config.yaml
n_layer: 13
d_model: 256
n_head: 2
n_kv_head: 1
head_dim: 128
d_mlp: 704
vocab_size: 4586
activation: "swiglu"
norm: "rmsnorm"
norm_place: "pre"
norm_eps: 1e-05
positions: "rope"
rope_base: 4910.0
rope_fraction: 1.0
qk_norm: true
attn_scale: 0.0884
bias: "none"
tie_embeddings: true
parallel_block: false
init: "uniform"
init_std_qkv: 0.04
init_std_o: 0.0
init_std_up: 0.04
init_std_down: 0.0
optimizer: "adamw"
lr: 0.00235
beta1: 0.9
beta2: 0.95
weight_decay: 0.085
lr_head: 0.0104
warmup_steps: 252
schedule: "wsd"
decay_fraction: 0.675
decay_shape: "linear"
final_lr_fraction: 0.0
batch_tokens: 131072
seq_len: 256
doc_mask: false
train_tokens: 762400000
steps: 5817
dataset: "wikipedia_en"
MLP neurons of a small language model. Each row is named by its layer, matrix (gate and up: input weights) and neuron, and shows model dimensions 160-255. Each number is 128 + 32 x the weight over its row's rms, rounded and kept within 0 to 255. Numbers have three digits each. A neuron's up and down rows have the sign that makes its largest values positive.
After each neuron's rows, "fires in" lists the words (lower case) most often at its 100 highest values on Wikipedia text that the model never trained on. A number after a token or word is its count.

L10.gate361:117079135097159133135112126100094213116133138089064149119165105169084122152107119107173124158149161103127105160133146156103157113169106156133112144178122113135144218129197126134078179150128126117135114111134145091067117198175107150127165106103177152194164147151121114112136143074160090138
L10.up361:131104138159164168144158134104038060078125072126143137215118097123122094125116175089096124102145140124068101191155156104127142100152129169114149137116182149124184133151121141080144133173087117165123140157181149151081121091152055120147151102088115131160094125102158166152145167057187122128
fires in: "diplacanthopoma" 18, "optilete" 13, "acrantophis" 6, "clostridioforme" 5, "enterocloster" 4, "samdrup" 4

L2.gate262:122199121134114120046101142109159178151126062102075091097052112075154129167203139140115097115164158142055145115133137110100102156093122096111140154148134157164122148127115067126109122121149103152169102072164189177120111157152127182093097144092123153156120087101077183151151134167077140117
L2.up262:101157111115115158138095135142102139172094164113111153100071128183144118163098111126091097150121133088124114149155159136108106180158143133111099146136096109165210146176133089177078167071121079168199158123169171118134054153099136137079156100099115136095190159139159100141133171138101116098
fires in: "begins" 12, "beginning" 10, "titles" 8, "started" 8, "work" 7, "bipartite" 5

L5.gate41:104086137083149144108149189085149112143139128096122112089095120130114119108113128157082158167128172108157030079104082141137137170150127103052124095115105151092160121138138124111132100175114203087117124149127180142098091095080151190137107155121123165156124169070158145086145116171088117131
L5.up41:094108171153147133161082095217121165133158077138190153100131133148132140085162109099101169118087104095113126157168131127118122140172158133128132149069163132160151081142106155039101148153100098105105090118099111172107193101138068132128156108136142170211164070126168106101140152134048077130
fires in: "of" 80, "that" 5

L3.gate699:135116143152115152153167146149131165126162113098132122169137082146213088129133148198157146141115120151095140085109181078110110157125121142123130122117180123105151160166142095139079127089145102165152115108117135101098115192089153164120121165123116144091199122191118073146099114114163160173
L3.up699:100106140162107134177112128107140107171139140129061178159108132025149107126124158127187084099154089141150182116102106124106088105149110155198096132086082149165104157207083167084141117120177116210109106157105196139109131107081114106103097128126134149139140145138190151081186143188092102102
fires in: "one" 35, "player" 10, "captain" 5, "admiral" 5, "daughter" 5

L5.gate269:125078116056169149119136106132079143111180091129117086124160137123126113095163175145136062148162115130173118155139194102164051124155156099108087122036129154171155172154120137153117096107156178070146151171134121117133167112126127082106136194133107080176079129120165119125133119153106161176
L5.up269:163159151165097115184125180130151144155068154172115193113114086095132085180103131122143154101180193080115157147103096115110159117120124134109122085165067138103079078136090159106111103079112155108138122127041105076094129130166097151078204154108130167108112100119112097114165143138170058094
fires in: "de" 25, "van" 10, "y" 6, "di" 5, "del" 5, "et" 5

L2.gate156:161095073169093080136111179157179067125106110057130134050086052094122146137080094157078087126145130222152089119069199049104147080123089107147065153139121111131139146113091063157068124087082123164157119126126140104192173109128135111124108115140067095083113111118091105118120141142112109131
L2.up156:054074157105132128070136174098128133108120155100157053171146131155125099173080144142105138136121083132087122126168161133112066135148101130119117151116113076145109081136093082096120098130168101111146114145113132114108125127118173115115135132091107107110129166126155150120077065120150097122
fires in: "also" 31, "never" 7, "success" 5, "eventually" 5, "later" 5

L2.gate271:139065159160109126126137165111175137140122087139123152101112097138167141137097157148091094125087177152083097108129122138136098149087122126070107140089123154083121135058167130174034132089092104143106140101145113139063098072174133151132127091120108093127069100082099165189091145095158137147
L2.up271:105127137132182124141152126161121134114091134117118142111123210155101198111119121132134103124084133099160131082095162179103159064124171063131119060144104120150050184122153124119107147157149083107095110151098116138098185108122100159118120087153155116123141107106164195177113092140138149117
fires in: "would" 23, "can" 21, "may" 15, "will" 11, "she" 10

L2.gate225:116100078102093186135159076115174121112117141152123060142163104150144106116106134155117076121148117146149144102062136120121098076073177156079106104121130155079097195117137147128201092196170111155140137088115194102129092145133114098105110167115163133177087172115167183164074074136093114052
L2.up225:146077123146157135120120160113217120167083178153137177114125082096130064141166127070136108152108109187112082116114130171101129173139127090104100175079084096092181171181011092117093075150164166106107095088151158170102146093122133140123108164194127128141177124145081139139142131183123156125
fires in: "over" 29, "in" 21, "for" 11, "at" 10, "each" 5

L2.gate336:103090211181128141123161105164161166154110144131159175135095140100120126129159151120191103135103138127104168158185149120164186138116120135096126121084141140159183123166091159101098167097127168151101129186144109123150165092173142161149091197107164144054185108168156103135147095173141110123
L2.up336:153074176195134127124105135146149128088123123129142145112122091105114089130171149116104066149101094106094137147100171125141253127135126093097162123169114153124138197089132149172108164151148121169168118152153046142160159106149092181125133137096156175135121167092147119134088138181147133141
fires in: "after" 40, "consecutive" 8, "accidentally" 4

L7.gate164:129091111152101185124152136176152143091156064119151147073180141154142129063144121096142154097065132133152083136147135118118105165104132095060141106124131111139119102144099155166090104132152121134110146102182162121085178083153188147125116135165103128109180167108150125123141133149132161088
L7.up164:131147140144134226108183146160140101156131169135115158086200148148082165107139148092204132164124145127174084079109094188145144126177102100138157146126182143155122089129090145134161160122175118072099183125150149139152180175083126123148140093124167107068157114119126120104085078144055096152
fires in: "new" 32, "of" 6, "football" 6, "cincinnati" 4, "release" 4

L5.gate106:115169131106074083159121177155176110134159084116157116130160158194148122115121133099115136135134071190069170158074159105151187103187167112103080116121114098144133139112098099155139127130115162163110146152111091089054118125108119134108145093105113107158152184126180173216101091197094165096
L5.up106:076164162102120106117129085079177184127185121126152098107093181143072092114156062095127088032144071081111129059164137136131117120113136096143146099038118150157152116094107097141135105101137157145102095138140054103201150078118132123118110102169142154180127112126121152107128089190152104139
fires in: "to" 54, "would" 11, "will" 6, "i" 5

L7.gate644:107071205176134111089108092176146126166160144135098145146171159188080090154171141223163122109139114151140107178149107080089130126130077065112117077152144142157150156189105130136089105146064156107108127072167065109145222076204093155131089152130090150110155225176176151133132119133063133081
L7.up644:179137150158122116178052123113128144188135113142131165158221193117107079155112146139123094147118101156147147139115178116135135140097188108134188127124120174127136154149081124185112095108133151161098099121097123123177153152083162155111123151138099178168157152148140125099144158040135182139
fires in: "of" 23, "from" 22, "woman" 8

L3.gate296:093166139184098182095107108083181153132149113117127149160068162107137092116146051128112137166115118113146109076136157151123041066194122201158164101065136169110097100137137111162103121164101142111115141157108118126120189069113112099143161119122160136147119127165138143135185156213042122131
L3.up296:058172182140100126150096110119149134114146105059116156088126116092140142104146096193132126134092111142125119135116173148130101178168137164160149142091135198156113139156153117151153097140096191150069135128152160118155175107105172135149153098130139121089106179072154156161122133145092058126
fires in: "the" 62, "new" 14, "original" 12

L5.gate59:092086130130150150065108102159162144112130131082104126171127126093133065092121053198098131106130120139119165097170088100116098145162151143179120082136151112074127135164136166118134128102134106142106121147135139194128144126090180090152117113159147080122202132190200080159109115164089067143
L5.up59:147125136116175123093129155209099100133138073142126177142109096119167133090090201157119152147126071121085124159104186145138122110120115123123190094088132142183078110095160124116132098149198133113093185174092174102116126152105127112083143147126154097129117128120092143128157115155114118130
fires in: "all" 38, "are" 12, "any" 11, "each" 5

L2.gate284:122114093095135135128143151142081163137153107091150139130132082095092116057157092151145164097106174155089138110077111106135146106157186094087161072119104118190085096114090120207080121067140110120153117133122097108150075163080181102106125163100121073135150108102156116127118189175203108112
L2.up284:151169121076107137095103081119153110092184168159175096092154155128108048135171098146087131232104163077177090116181120052096090131138098135132117144151152078114096177130102137136108096157164118161105110127146158123135110096092135130154127122178112082069092112145166119152136176140118116137
fires in: "not" 26, "no" 18, "t" 5, "trying" 4

L2.gate329:098160120093044166123155159143154182186126133063103092038141109116143140126109186143114133088067166156172086120079138115149135120130108130149141166181151156147112017151126137077156130167180121137153114215139092079143176135117150133158122130176132180088105179130109154116101127141110161151
L2.up329:109128217180125093105158162120097170125096153102095155141138168147078096047159186159110123128133126137157080089111080129069126097123113160201112148139176157120076141162158158084132105089160128186174138175123149115165082138103100116072139127182203158141178162122167112104123147130082128088
fires in: "known" 24, "used" 16, "effective" 6, "famous" 4

L2.gate480:113114079075099154156158100144114122133123088105118088125126121109175106128160132100083198079139208113088139081147168163128129233112102093094096196088166173128178154159122109163149139132117104099034175111155143194082122106144201165103126142125128138191142098144138136181133134141135118115
L2.up480:165085154148187144077154117121151108200160099093173143157129133085105079138106131162159158105123154118089198139125103153103191172138153074097122144120081117083172146069123122160147155134157140133098089089097125169093118121135208130124126099132166143153125143129205153086111109072191120147
fires in: "it" 100

L2.gate281:200148117135074079192122148130132162088088124092096128074134117154144074121229117134154135113100075120109080124123208117148142161144137183114109092099134089149160107068119162088142102121109126144109078080171134114135153137092115063125140099141159173152128125158128192167103149153174112143
L2.up281:088064098165050101136167096068132154139145135120130131133133174121188064159094119168139142146170122163148154145065123100120139062130100129187102139126167106088108112185123141156115121201165118104085111104140173126120155103130132086169086168153134097067052237169181098140131125074114139137
fires in: "life" 33, "love" 8, "human" 5, "sexual" 4, "impact" 4

L2.gate466:117108091185086146104163110118088164136040097117114126075145188149120162146093103121123131160099128131106092095119124108091125139109133122112096077153168149146108052072113123134129171142171121106112083088128176157188159138162163143122135138124105156128134165156083141106163114080134121133
L2.up466:147073132149109135123139099094151134102208104151110160130160142093101203139113182125116098102129166174123061177078114114102116178125107098085171091159113125113076123145154080110137086173104153050106104137144119158141149137179119077161122164114149145183076147161130078156123117134127138178
fires in: "than" 22, "any" 12, "votes" 11, "on" 10, "of" 8, "majority" 6

L4.gate580:133096116129106143144134123173088171144172160130181167141194086167157152150121074170137193086076112159152054074162134111075087063131123076146164165112137138134161119133157139045176159117116074121143143135120181110141170110136205160133116185135110149083129115097110152164093143124108105150
L4.up580:183114091129139135119090101151192138171149182147138089088141180186153099140179150123119078132093142146101179154154135103154176137106097093103162204117094142105152068096146117110090154166116159159156140131105112115144102170122121126116145109143089131161162088128131140179078111201073124153
fires in: "first" 33, "began" 18, "took" 7, "started" 6, "entered" 4, "history" 4

L2.gate210:141098127165160068152179150098116125189098042105103097050122107178139113109166176096094157076102105118134150123090111134151146116156148062124138171135173105147107091094107141170148120101102047123197109115108135078155096129100170121083124160141168156149138115133131122101141173098100103077
L2.up210:071148172130123165165103169120086106128074128118113139082117175099156138128118141110152171136070190114159116149155151149139149230101140123169140080201141148136151071102147133112135079116082171141121116109115123143086121151131079070160144094132125092167087170124136110125102124095185089183
fires in: "i" 19, "my" 12, "your" 8, "we" 6, "financial" 6

L5.gate347:092127106139069132181123123113118147129121101115129149115118185103165155170065071127148134136113160111121087116149112106069109137148117100134043164146123180095156093134154129134112116145182095134058094094140145175069163132071133101112115094118111113112154129113117143144094131133122085140
L5.up347:148135116130122102172059141069135121090136171129075088147156167095148142146108137104148172137065159094108110188128077107100110161096087141150145060110095129100132114164127123120172105140097105195160190115087137164112149160081155107077139162109131062127129152146109174138155109168176171080
fires in: "of" 38, "darko" 10, "aleksander" 5, "idea" 4, "alexander" 4

L2.gate3:124105081161097085139134126108115132183177183094103141148081182184129129134085141102131206113122161134098101068132107162089099087141104140120168110105103111111170172064096108150081123123221132125123043123121140136173120120154134065195115123151128145133167153165162116096157067138115144151
L2.up3:140201075123122172098115029100157137137144156150124039148103155095133100085150145183096077124138063050201089119135122068155073170117177118152090133133145129107116111135131152166156105127129131133175128115130123151095100077101138090109105111203106158117112184167098149161160158138176156086
fires in: "career" 32, "1986" 9, "1987" 7, "1989" 7

L3.gate249:086161097126127167112229119130164200148128122117136117129096176139088131108131101131097130112119121146105099057088139122101087116115104160150094155153152185160152108088148077137134104103125164121094105127181166130129098104078139117154082141125097115116153120135127153096163111162102143105
L3.up249:188109106153088192090110147165166109173152080154131127153050123170112172117128125161150155147161127119111139107180215159169126090147085166139116169100090156144161140110086092196097144103181167145076098141134088073197156140138144111123152136167101145145084150116110111105122113112124123091
fires in: "best" 32, "year" 7, "time" 5, "recognition" 5, "helped" 4

L2.gate8:163103121087129156114124141163140111108133137097106112136144067097165148153117108131124153118108112143163129121083123108056163139146086154133077115155088130117058160180133090147144091153145142141068143101127114189141147190105154062110115181141080120110116130102047136173089096127068127161
L2.up8:207114133087167083113186147135123069171173134129088133141147156117195091136135101130129104129099119170134166109128155144129185105134156179114087074059132142121114149132144121108206138129108073079150091029101128143106154106132164120134100105151128111146176190153145125152116068130166154017
fires in: "later" 21, "billion" 9, "also" 8, "time" 5, "boston" 5, "ohio" 4

L3.gate65:134152125108177181120169086174114148097110070072173119040146143134105116135104133103042116125184139112083097073117194169108141130139108166102128160139115187105120115150210226133166152117102106082170141155109130134128151150147133100116133156106145137074131089110107070145183148123127157116
L3.up65:095121060108140105128080108120156106144133086119114138130082078153160093104087161093088150138113078138114126111121120118147141097138113118108168132115120155121195203126105132145132134112088075135173116114154150141167125125089091172103138157119157079094134127170107109113140167061118167114
fires in: "7" 20, "8" 16, "district" 5, "city" 5, "6" 4

L2.gate392:115173122130128132077136148197168103146147161151118147153178091082085071132122150138122081091158147162146149157115085118073152143126130086096150107115108133143136165109075064117159117095123117108111181131088165091147136137095136101182130163160152105133135165138096107143134087166113134108
L2.up392:139093119129139154110101133087170112114158153163092118216074114098085157098121053146122111162092146095119147134122175174079074168153178076156062142100164127088096155142098106104114103124062132208102119101104083119149134149125098172061076122144098101105152073160204188088096142082166170091
fires in: "during" 19, "of" 16, "sampo" 6, "never" 5, "toward" 4, "between" 4

L7.gate275:162110150125167116144083182205169150078156059084154132088150154077101110085104129147077131094070093137105097073100133133133178174118156129122142110132115074113174161075170144178095148155162169141124160063141162150151141132096140125182080176095101075162157177107148137191082130144172154059
L7.up275:154133137178170152139136155146136113159170134128161109081157104148122175172159143118177114162094114124082116143119118155152098096097139115130101194151125096140150150110182093162074123066175120124137157142094172123130126179168129112154109161130108083135073125091141171162117119168124116124
fires in: "to" 33, "not" 19, "t" 4, "small" 4

L2.gate368:171081166151163148133074148170090171137113161154133120038179135154114164109122125139171164122123171076117119156143075085168219153120146122013087137119110121124142115156120161151168080115084138107095114116062099120104137096125184138129110143108122146129115130082182121105118162131169119093
L2.up368:114137147163148161050145117148129137113119155130144115096106114127102080131178135122140131193143123126160187146124183054110182129128125112150170099106175146136151137148123124171128204126110187173153159093123169143081032162100159137164094182148087134107128086111105111145084219159128096112
fires in: "by" 39, "keith" 9, "of" 8, "without" 4, "never" 4

L2.gate270:103186129172124108142108178147149101167119106110094122154139118144122111096137158130137139088087151138156124076123137138096191103098169120127110065104066166140092125151162128093132133159169118169153136130138148100173075145055114096132162166123174132073112140085096110119099060094180112121
L2.up270:088123144129123111131069150122151169111141201152156113191094145153078157137127124175127107117071108137107143116098146147103121115040175143153100084141127147087126123110127143081090141177165121128127126128127136133225087137095101116080162093120088134114165185094100164073099071111167102163
fires in: "total" 12, "fc" 10, "results" 9, "result" 7, "stop" 6, "final" 6

L5.gate254:128134071094163105066101118132080128066135108103166136090108155150134123161145141098096156110099194121115081169109086108136145096061085079153187152169092163085108105144132141107115133073167151164106057130140108174084111125171102123146115170095151083047141149091100124111139154196154129167
L5.up254:139075081115167133142132127097089181116074112149170126141128137135066083145096093121139108133159130118155141112070117114118137109157127135149201118138150102093150122121131118103165094153134111156131110100126127084170137047147096138119157131115148179100167116107081112166125099132137164123
fires in: "to" 38, "lithuania" 5, "hun" 4, "despite" 4, "hong" 4

L3.gate610:111100107086149072111086086096132145139155168135117174187188156057096136127153150161110102133100111117120110161129167130141150112112090179127129127170122153173149126168121154102213105099101156147128113154172106144137191123113083112131139182181174126095173183140139163182131136147055090097
L3.up610:127171124114123081114134120125125174125167095123204087126107129074152123125102148130108109185127091188095147090088059150117139137136143157154144152113147089087112164130106096126111117091233156163155147068155108091140132073090130086114133109117142095076114215101128124116168128133139145101
fires in: "as" 16, "europe" 9, "asia" 9, "australia" 9, "alongside" 8, "asian" 6

L3.gate385:154150115130141162168133157145192121164104122116160140120158131133128099123158099166132093178128102067080078091080121124124170119137067097086183161149121123125148098132155222097152155164126215153135095127132126173131159148126111129194134117100124117110106102099069122153132081178138087070
L3.up385:099132128093115106129170113197141107119170117109089112079159092111094132112106167115090110112145123107094144187136157135175162132131145101099129101100175105047146136130124083140107064084128132188185135170151202135153128166115127160137089114137102116115105139094172116154152211208149151113
fires in: "june" 14, "august" 9, "may" 9, "23" 7, "january" 7, "october" 6

L3.gate166:084173108122128085142153142151124160189166087123126140155082055130156074130139152097123222111111139131153125143109139184114107122099185130123086105117100125186116128167097159081114032159096136139094108093137165143088101108138138150217074133123143124153199143130141153126161152066116101085
L3.up166:110163136069162143150123122156121107156167103133112140123099119152126093126133171110144173114161150100185101147177129134121121116098133105130135131162192069132153076141116158109090069115103100139152167157139130136105140061139158126168131122128162160135119149091126105106168179058189136115
fires in: "made" 22, "darko" 12, "make" 10, "round" 7, "nhl" 7

L2.gate276:148103100116103130067120138117141120137080140127188081133100092148160042129146148136134150096085159133077102109144095122105106122137145090098117138127096103107175176138118102147172119137156081126155127145138168130117183146128199104147122128099103093124150134082181135129095088109097062138
L2.up276:126080142083095194173115168158109071148143199120134158112179132094129128151118144160082097157079138121088073121182110146161137098140147169195087194111080106138147161103120112151085082118211081173078132185095090068157168185147113064089127096125079141156089143132089067125075142125083113114
fires in: "then" 29, "later" 26, "also" 10, "now" 8, "former" 5, "as" 4

L2.gate483:113140109076096150101114106121190084157159097089172113155151107119100063117098130130195147118136137168100125148098202101115094141112130190111119129132098119097101122132127114088159105146158171111103147156129214133177174155142139162127068118133085145076111152137110133166097082119139146101
L2.up483:178171079075135123111104048147116155112078092108168124166077102142126147107140084105135132127111083202111118138086144111115118127046104103124144147179109139127163141140199116089131129118105162106148150100172109091128126073103126140157100089050107145105069133148142110144124108090186139126
fires in: "made" 31, "make" 10, "just" 8, "took" 6

L5.gate520:122085166130109119147112116132150141141111061156138167080121056089118044165175127154159108180141103097129066144152141112123089110117168138170133122142160139163149057127095141168182149115154107075107167046073115087091104140117121074133123111161074138143116146140113138155129139163113068141
L5.up520:152091094077097121130135172157087176125161147146127105145070160102091199156086095046069135128127143061148084173137120093127166130130099072096088097118168104163225097115097127184083106129110143110091106169101195121148102103139161141138109163179159140149059064160161118093060106117169164113
fires in: "of" 45, "has" 24, "have" 10, "had" 7, "having" 4

L2.gate424:142137126058121142101138126100143162154161160107190075096131140121093072107132106120154138136132132113156092134083111139113088096146100082116099112123118201129137173149138126070143114222148126100125101091104179094152130134115094089165110124142129084035116137183201104162101117094082147122
L2.up424:142122171157059162140145111157162185160142127145143125112137162105119101148146134088135174188116106181178151138109103144182196129148109125086078149088110157120119109124106086155168171157156158091089091147132108082105184125183133152139045109139090115154107162139158155123130095116118093178
fires in: "about" 29, "of" 8, "over" 8, "only" 7, "approximately" 6, "around" 6

L2.gate415:132090127104075134154150132078141134154156122144147125084109122163122100155195095143101094091166139173146140089164169154123140144075164146142146153151121114119083140154135111127175195075128114107152151139097152151123182081081121169166141165160086144133032171159152157152182108059144161133
L2.up415:098057165116161140111188165135138092160124099114106088090101102105122083176220144123107116075142144149131117100088166102115117085116138167193104174111074109084066122147101172121150214144169094119127066102104135100147184156131100133156127153134077078118158196177091185105113176127131119106
fires in: "over" 27, "for" 12, "attended" 9, "spent" 6

L2.gate207:156120122140075098183101163147121125182101190129193154139125152098142067162142132201133172145121090110131173090147131155144126073128094100191096132104122128142147095130134120129088119123107108148202126111172169100109112122126173137109123146108133137156155135145121143154125110155073151125
L2.up207:097130191102172176155105186157078125167071130118206113105061129160148202121123073101125078118106121143127100119123120139125076137141100095115152152117125130091148126120169135168141121117133149123176097129069090101061134146121123074131136128168145069146141126134083144146119171167072149168
fires in: "the" 57, "legal" 5, "soccer" 4

L10.gate573:119083116137162062113142125079190108146160136125118120152181096096143140139128115128121110101081109099059141136151162128126114168119136124121121163092112166137174050092065167123098156150156100143154123135074191145213144160120139132166127151130114111070102105137139153116096170185090164093
L10.up573:104133202137098090153121120148141132145160131116152147137128128086121132117050083089115142119138112152064095141084171150148087147135128138160176131129087155138179137103165130093118122156109119133137115158118166141117148112173122132165137151129113111094142165098121158134058117193173149114
fires in: "the" 44, "an" 13, "was" 11, "a" 7, "became" 6

L3.gate153:132114159160117102132081070148213112124131155120080132095144150130160134166125074108102152159127097121148118157133124070112129164077128157098113123122144181147064099186162145148094130147076128160085114112149084173092116193072129183133081172136105163137205205114154115127152126162089074145
L3.up153:104082170155121115148105096058159120114147118141097078076147093129132154171125142123126128201096080162122150116116123106128082078070179186142109191146141133122146147107139155184132133181052165204112096135119140161104112129080148193134136165110104141179149150104144181099214159136155079116
fires in: "led" 14, "directed" 10, "caused" 8, "induced" 7, "owned" 6, "causing" 6

L2.gate637:112172108119125115118134180149191108204136102092184112107124139105165132168135115098125159061109136156130110154111133168079172079101130083070115135140163096104062103129135101101137128172149120073109168145144091144107082088168198107110101133119091151130092133166137145135112144075176129146
L2.up637:106107113155112146078161154088111085104087072078130134136162163111154092092138065120157083126095084137107125153144175090128144136127169159071076128166120096128061170112123174134186122196113085086129126136164077173151106150101154070134135102166111141153114147135109140189081151148191101155
fires in: "have" 25, "had" 19, "having" 9, "keep" 6, "yet" 5, "get" 4

L3.gate127:104155103101122167104151102143148166115152133076080094065114139135118115135236126159134126105088152119166117050152160097105119130098154109117111163167150103136142117082118138193098135118151150120112110080118135128103116124126154135153097151165080087125137133139178113154071145124127128173
L3.up127:108117070154124129156176170105146083097095132109139123128141118125077125110166196159204102110116135157134140105123123138107178174171144067077188143141145131063114097138113114096115167140130108105097104125083145102165127085126126107105152150114115114219148103111104104089103106111228077094
fires in: "not" 48, "i" 14, "we" 9, "t" 6, "s" 5, "re" 4

L7.gate669:178119104064147138088169177132100187141074136132129098130108179091149080151162088078105113114046177081083057180108167122083140130109128138133101179114117211116138166110098116112176175124104094138158109076116126069144119136109101129109129130115164110175124138109169129113154095141105099150
L7.up669:127104119107170092120114133104222177118159147155179120115115123121133114076166156153123087093150140078106108125138146083158095130124132128130161139103118146124119139147164088183179123194139170118145060134111122125120060087111120157170079083125066171132100134140113112129095096106111108204
fires in: "in" 28, "on" 24, "had" 5

L2.gate587:118104134194155114085137077148170058128091119150107096148162117178151129124157089185097140104137094156122099148134110138094204097186119152087097121110137153144118142143153124138121178156095137113062111125148163138140090135135126153124081124129110131115167176136089117117138151192140116101
L2.up587:136193127087128135136180092203122167069106079126131142092199116116121095077090121141115129163107127100147170129156063108088068074137150115142078114129181140102099162138164176137137100134119126077088120104102112148081168105175117074106105092107158122068118146096099086142104188121113149128
fires in: "including" 26, "by" 14, "included" 12, "of" 9, "include" 9

L2.gate107:122143105095087133119110054098140172145090100138210074118108123120167170157156089202105181124105080101144133165144155121072093148091085127161091143105118152133193089173077115189167092150145120147129140102145166112108113118137095199158103155113103137107167141123208141137171199150129101110
L2.up107:121128095123160104091140157198128141149136153118104103086113075087114098122050128171080108083184102144170093131118121070146151147089092107117156207137136123126139075130094104142121133132143104145152150105084098110123148127137131157137164122102147154119135078096116113118138174122080115127
fires in: "the" 40, "grand" 8, "space" 6, "real" 6, "death" 4

L3.gate126:173083157155072134173055094178179145200173133124153134060089126173099148129144177147130101170174147119120078145133136152126092115095134032135095110175122130074110142136104124143111056092146104117126111125135132207182116110090071106134054171066120107102163128099135111091106174213138127074
L3.up126:124125107100115160168102156150155145132107100097144116076094097117153146097195119139132109134113194092149133132145120184130134127138112118140158203094135130125106176070116127127083178096141115098167204116085055066112089155153079105113142147125127100142157103099113142161072207141173156137
fires in: "following" 14, "announced" 10, "after" 8, "statistics" 7, "of" 6, "games" 6

L5.gate557:149119085099148123151172093152091145109129143125154157117121123164088042134217136158135137179123168144117092132155206163174088109148199139102112128082144203131121149164114101052145179100137093082120149133123156067140192177084109099123138117140114159149115166170131121127177132183126139114
L5.up557:108099118122118116121149174153134086155129099134115056177144111103092104163119139193136145154104106218140137116108148128133177175132124062076136089149155148102120146110055086061058118127145110144154030220114153136131047146176098091111112115103105140117100146078050107101110071134074156149
fires in: "of" 69, "de" 30

L3.gate188:133074074134115104154147107117127147155135145093165077129095104125181150137179156169076148131107125149128143095135116184145082133066151125103133146155133165144115156145091122143139096104145096167104167106115092162171140117179150098158091122117097123166200170138149088159087091076115146109
L3.up188:178095140093129074127096099097150157150061148118134169129104117101152151145143154121191109119138110114111143100103128138147089125140199098203100130145137124167109181143117136109083108174181145084174152065135192132136169104175163141090152167148128174122089158156083060198116104116126102185
fires in: "total" 23, "singles" 7, "country" 7, "demographics" 5, "families" 4, "doctor" 4

L7.gate633:163094124058124154067130145130139135195193106122112100160127120096114143028107170099109100187125094128111104115101145135158076118124155206127130133121126109170142085166134137101141074074121089188102159074139155109196094127129181133167113144113150145119163102160119103154149096187074110109
L7.up633:204145073097127158089097051088156097090119085128162103188161193114106069076152105030123133126124092120139110141151119160099118080126145090140086161110131104101188107130159102072103106155157103128143129104110118101131111152100098123183147164118109116134190076111112141107151119118178105103
fires in: "as" 80, "vice" 5

L3.gate337:101175079126126083171113132122143125126125124105144078103176124104150207163185138189136077152113109111142098111140131089154116162123123151141114121188123138183100144152119142082064188136212130107141180080137097100156149130121139152144119117115063145117116156109088074110093154100107053115
L3.up337:053106084101155121171133104169152139100118115125097115172141125061129117134168114142152100106087072077115166117102172079132146153142120126120127107117150149156132172110146207141150125125145113162125121144153097128108150123148233088093119158128126081118096098113126061141129128123132077102
fires in: "total" 17, "year" 15, "after" 14, "upon" 7, "shortly" 5, "eventually" 5

L2.gate516:146141124125121122122144115100143202071180103086070143093100133136189140119176069144089148166113052153089058099095061092124079135176160124098183088117172128106135108098133121115164113096099186121166158193149159119127123078113161122091139171091074128129192104125152125112081154151122140102
L2.up516:129159179138138108039123147078167082156122074128138166181074060092126124078130110154156094135158090150122124161111146149098163100156140137119163104087134148088130080140208059124093143117092182105124084082126162171106205108081091093103151176094112178145138111147131111094186195133140142099
fires in: "all" 24, "small" 12, "any" 11, "many" 7, "knowledge" 6, "some" 5

L2.gate551:119138127138108152127094070152128123118139125144156156112126100131117147156175133138115092131169122119070127131129131059091094151136095133104062075078106146115059189158123109082085140136134169059153139153149105148158139132093113156151103150139144097091099199146148158083142121208123079112
L2.up551:135057153123098167113113165147144148110083135118084108132124109114057088165129145111098126082167036107100180097042179126128135142104172116124132161134143130139056141151173097137116141134124120120103139165077114123112165084163089153128086123076114140111127161104150105153107117103088132160
fires in: "after" 49, "from" 19, "though" 4

L3.gate351:101133111081143077137118061155102142130134117070109079094147092118188089148102116161081103147056121109103145066086097103091124140075125159109181119164145108134155125136166139136148100097156170105091166184145104133139098087104114061150114154165104103082090095117172198126133145089067110133
L3.up351:153069107099128174131110093118131105167129072136129110140133071151131122118093138114083159083116125127056130108090149144132130192160104203075123089102172110170106124168184164122145114135148119105153137105099122105172176111155094135139119174121164170121139146147103180121192116149085138144
fires in: "north" 23, "south" 12, "made" 11, "make" 10, "eastern" 5, "high" 5

L4.gate292:140118136138099118146124091128119201171157146145109191097138132152136151125161105154120127101101110149145137197148094128142100141188165102107048115103139157120128123142147068074184102130105138088044105106103096152057126129095101186168098106139090150106128107095108099096133130127077122081
L4.up292:096128095132100113184149146142088177098137171140140105139089147092123166094186185154140123136134094186121164140087095191144123149119148120161131130110141116060106159148119118120174063138127155125169102121110103129169086102130098171109132119131137125164139173127115179125111122176157068118
fires in: "of" 68, "an" 5

L3.gate622:083144137177135133182104155165135153065141176112168109093100118164124118162086123142092096075159104143123086121140091098117144161142077108122155121124055149190131125199148160098135089096125130102121152146157144151056111161100077157139103208103088167124152082090145137143182150104146108167
L3.up622:080121104115123093081132108120111171171147156103105080079150090097105101141155130125050138115161097115122114117187164091137105093121122060122116141112150107084091038098139159092128095110120203161111121115122128147108149145135156097140128148120113129124159114119139153173118128131168161169
fires in: "october" 31, "november" 11, "september" 10, "july" 10, "june" 6, "may" 6